Part of a small language model's weights.
Size: 10 layers, width 640, MLP 1728 SwiGLU.
Architecture: RMSNorm before each block, rotary positions, biases on query, key and value, untied embeddings.
Training: a variant of Adam for these matrices, 955M tokens, 7283 steps.
MLP neurons of a small language model. Each row is named by its layer, matrix (gate and up: input weights) and neuron, and shows model dimensions 560-623. Each number is 50 + 10 x the weight over its row's rms, rounded and kept within 0 to 99. A neuron's up and down rows have the sign that makes its largest values positive.
After each neuron's rows, "fires in" lists the words (lower case) most often at its 100 highest values on Wikipedia text that the model never trained on.

L4.gate1247:54 61 64 38 53 52 23 51 44 50 37 55 44 55 50 51 56 55 47 50 82 56 56 39 51 42 54 35 49 60 65 44 39 48 47 67 50 51 53 58 49 49 54 28 69 55 59 52 53 51 43 38 39 57 39 46 46 38 53 66 62 47 53 71
L4.up1247:55 39 33 53 57 67 45 48 61 58 57 56 51 43 46 59 47 46 49 51 68 70 35 48 54 69 54 45 59 41 36 42 50 60 48 50 30 83 56 55 53 55 61 47 40 63 49 42 57 37 41 44 46 48 43 53 47 52 60 54 42 52 44 45
fires in: "party", "groups", "band", "group", "fund", "association"

L2.gate1257:74 48 18 58 51 38 59 46 36 40 37 36 40 51 57 58 71 49 58 56 48 32 55 39 46 45 64 72 56 54 64 37 53 56 40 61 62 52 40 59 40 59 63 48 54 58 48 47 39 59 35 65 48 46 48 53 54 44 48 44 46 54 55 48
L2.up1257:55 41 44 42 52 60 60 60 45 38 40 56 54 42 46 58 41 48 45 62 56 66 46 45 33 58 34 35 45 30 38 53 50 57 66 54 79 36 54 38 59 50 30 32 53 69 64 48 65 43 49 57 38 41 44 52 45 38 45 30 61 39 67 36
fires in: "actress", "politician", "actor", "friend", "republican", "footballer"

L4.gate72:36 63 47 56 63 36 45 47 60 43 61 52 52 57 46 59 46 48 61 51 34 50 41 60 60 55 67 60 48 51 56 51 59 58 55 35 37 55 45 61 36 54 43 54 54 55 75 57 52 68 56 39 51 46 59 63 46 39 59 52 40 59 48 52
L4.up72:60 40 54 62 52 46 50 38 58 20 33 43 53 58 57 58 34 54 52 43 61 43 57 83 53 46 34 52 63 43 46 47 42 46 41 67 46 52 31 59 38 49 52 51 59 49 57 56 49 59 53 44 56 60 48 50 47 44 51 51 33 54 44 44
fires in: "of", "in", "no", "family"

L2.gate125:38 46 44 56 60 48 46 22 50 54 56 50 52 50 63 34 48 60 62 40 36 48 68 62 52 48 53 60 48 48 30 54 41 30 44 52 46 48 45 59 46 70 54 50 43 43 39 48 48 47 57 55 53 57 46 43 59 37 58 54 62 48 49 57
L2.up125:54 46 53 37 43 41 59 49 54 46 54 50 49 61 72 65 50 39 42 53 41 59 60 46 50 43 45 50 35 48 38 46 45 43 48 32 29 49 52 47 39 43 48 42 59 45 47 45 36 43 60 52 47 64 55 56 59 44 49 46 57 36 47 71
fires in: "tour", "along", "mix"

L3.gate1287:59 57 36 57 30 60 50 59 43 45 56 70 69 60 40 56 37 63 40 46 58 66 55 52 40 58 45 44 31 66 55 28 44 48 30 68 55 29 56 59 48 59 39 48 42 62 41 65 32 32 33 56 54 47 54 51 61 59 23 42 51 48 45 43
L3.up1287:55 36 51 55 48 36 43 54 54 44 49 19 56 40 59 32 47 48 61 42 43 51 46 68 42 40 57 43 46 68 48 49 49 59 46 43 60 52 52 60 66 62 62 58 55 42 67 48 53 50 51 55 50 44 62 57 53 20 61 60 31 50 45 58
fires in: "album", "series", "league", "season", "story", "game"

L2.gate1183:45 42 51 45 60 50 57 50 37 43 59 51 49 69 49 48 52 45 41 55 42 53 63 36 48 45 40 46 46 42 47 65 44 22 44 36 47 47 55 54 66 50 58 46 45 52 57 61 49 62 54 67 29 42 41 39 48 35 58 49 46 52 32 53
L2.up1183:55 53 66 55 43 51 35 54 48 47 51 42 53 50 42 42 58 54 64 51 45 36 56 65 54 44 45 45 43 50 74 47 46 56 46 32 50 53 35 58 42 70 54 26 59 49 46 45 61 45 50 33 48 58 41 34 22 49 62 54 29 43 44 49
fires in: "as", "first", "season"

L3.gate441:53 55 46 65 61 46 46 59 48 45 48 41 50 51 39 57 42 54 47 59 60 58 35 57 56 41 30 49 47 39 54 58 48 49 38 40 68 50 44 57 62 61 60 67 34 52 50 55 53 39 44 57 51 62 56 45 55 45 45 62 47 47 43 42
L3.up441:67 47 54 38 44 39 46 61 44 65 37 54 68 52 39 46 43 57 41 47 30 46 52 48 40 52 45 51 62 54 44 48 60 58 44 44 63 49 45 54 54 58 59 45 34 61 38 47 48 36 50 47 38 70 59 59 39 61 53 58 55 40 42 41
fires in: "november", "october", "december", "august", "september", "04"

L3.gate942:53 32 43 58 44 47 47 59 52 59 54 42 45 50 56 53 57 58 53 66 74 48 34 55 61 61 61 51 53 46 46 44 70 36 61 48 59 57 32 46 52 43 67 46 38 46 55 52 60 41 37 41 41 57 42 49 33 29 36 60 38 29 40 45
L3.up942:52 44 43 53 51 38 46 49 46 45 48 34 27 53 47 61 51 47 37 57 51 46 40 49 35 48 49 49 58 51 53 42 41 62 28 52 61 52 50 38 62 60 44 49 52 65 58 56 45 54 39 57 61 57 36 51 63 56 55 57 47 52 48 45
fires in: "released", "record", "cells", "microbiologist", "cell", "play"

L4.gate458:30 62 38 56 46 41 56 61 37 43 51 54 57 62 43 52 52 53 42 46 51 43 51 62 48 57 45 70 57 42 65 30 51 44 54 50 32 51 44 49 34 39 59 53 48 56 63 58 53 55 28 60 56 69 72 60 50 41 50 52 51 56 56 53
L4.up458:55 36 44 43 43 53 42 48 53 51 39 68 39 41 59 53 61 54 56 51 53 53 50 59 43 71 63 56 34 46 34 49 36 44 56 51 56 54 71 63 60 44 54 64 44 46 40 53 52 55 37 45 49 45 41 53 56 58 59 56 34 53 54 46
fires in: "to", "into", "from"

L2.gate956:28 38 43 50 42 70 42 77 60 54 57 42 66 38 27 62 51 53 56 32 66 50 54 55 52 51 48 62 33 42 51 66 55 32 46 62 46 55 62 46 60 65 37 52 38 42 54 42 51 55 37 50 55 49 51 38 67 50 38 40 60 49 50 55
L2.up956:76 70 34 39 53 57 41 35 52 52 56 63 44 49 58 56 33 39 64 44 44 41 47 50 49 35 42 72 55 52 67 30 56 46 50 61 46 55 54 53 36 55 58 27 61 41 61 61 55 40 51 54 48 60 40 73 62 59 46 62 51 40 55 49
fires in: "awards", "south", "nominated", "show", "billion"

L2.gate814:43 54 62 37 44 49 61 57 47 61 70 64 44 36 46 52 34 47 42 67 66 54 50 46 39 51 56 51 61 35 53 58 56 48 55 64 41 54 62 33 51 65 54 42 39 66 49 33 52 55 35 52 47 42 61 51 42 73 59 56 52 58 47 49
L2.up814:57 51 48 82 61 48 37 35 38 42 37 18 60 47 71 33 49 51 41 61 49 44 57 62 47 48 54 31 53 49 39 49 70 55 47 68 71 59 40 60 38 55 41 51 54 36 48 38 42 42 46 54 47 51 67 39 46 55 56 52 51 36 34 65
fires in: "she", "edwards", "sheela", "davis", "khan"

L2.gate318:50 55 38 48 46 46 63 41 57 59 54 30 46 26 41 51 63 54 68 45 56 46 37 62 66 47 28 43 34 54 46 47 62 39 59 43 43 59 50 58 51 34 38 53 46 33 49 36 58 43 40 63 56 52 36 59 77 60 42 49 37 38 46 50
L2.up318:44 45 50 61 31 35 56 59 38 47 47 59 51 51 46 44 50 65 33 57 41 46 36 61 53 49 53 46 39 35 73 62 28 49 51 57 62 45 45 56 49 57 68 42 67 50 58 61 62 51 60 50 49 54 69 44 67 54 34 38 45 55 63 45
fires in: "in", "february", "born"

L2.gate104:53 58 59 53 38 53 63 31 44 66 61 35 48 51 60 50 52 49 57 40 44 54 51 61 37 53 46 38 42 64 60 41 55 49 48 47 49 58 55 60 62 41 46 43 32 65 45 48 55 43 73 43 49 54 49 39 64 43 69 53 61 52 43 52
L2.up104:54 56 51 39 47 29 41 32 48 52 52 53 53 50 48 57 51 35 37 48 55 58 47 63 43 46 36 37 55 40 28 61 50 42 68 47 42 47 33 58 29 54 39 40 65 34 57 70 58 53 48 27 38 52 48 61 58 47 46 46 55 49 55 43
fires in: "the", "major", "role", "first"

L3.gate141:42 50 38 44 39 62 38 40 54 50 53 58 35 52 53 48 61 47 50 48 62 43 59 54 54 50 57 56 36 59 53 45 67 51 59 40 50 43 44 46 53 79 54 58 24 45 48 54 42 57 46 55 65 44 47 38 57 56 37 55 49 54 58 59
L3.up141:53 45 45 69 50 54 58 54 46 56 43 49 72 51 39 39 43 60 40 61 34 49 40 40 40 55 58 51 49 60 57 41 40 60 44 69 57 40 52 60 39 59 35 30 45 58 41 47 56 38 49 48 45 42 49 51 53 41 60 64 39 41 54 36
fires in: "under", "along", "region", "throughout", "moderate"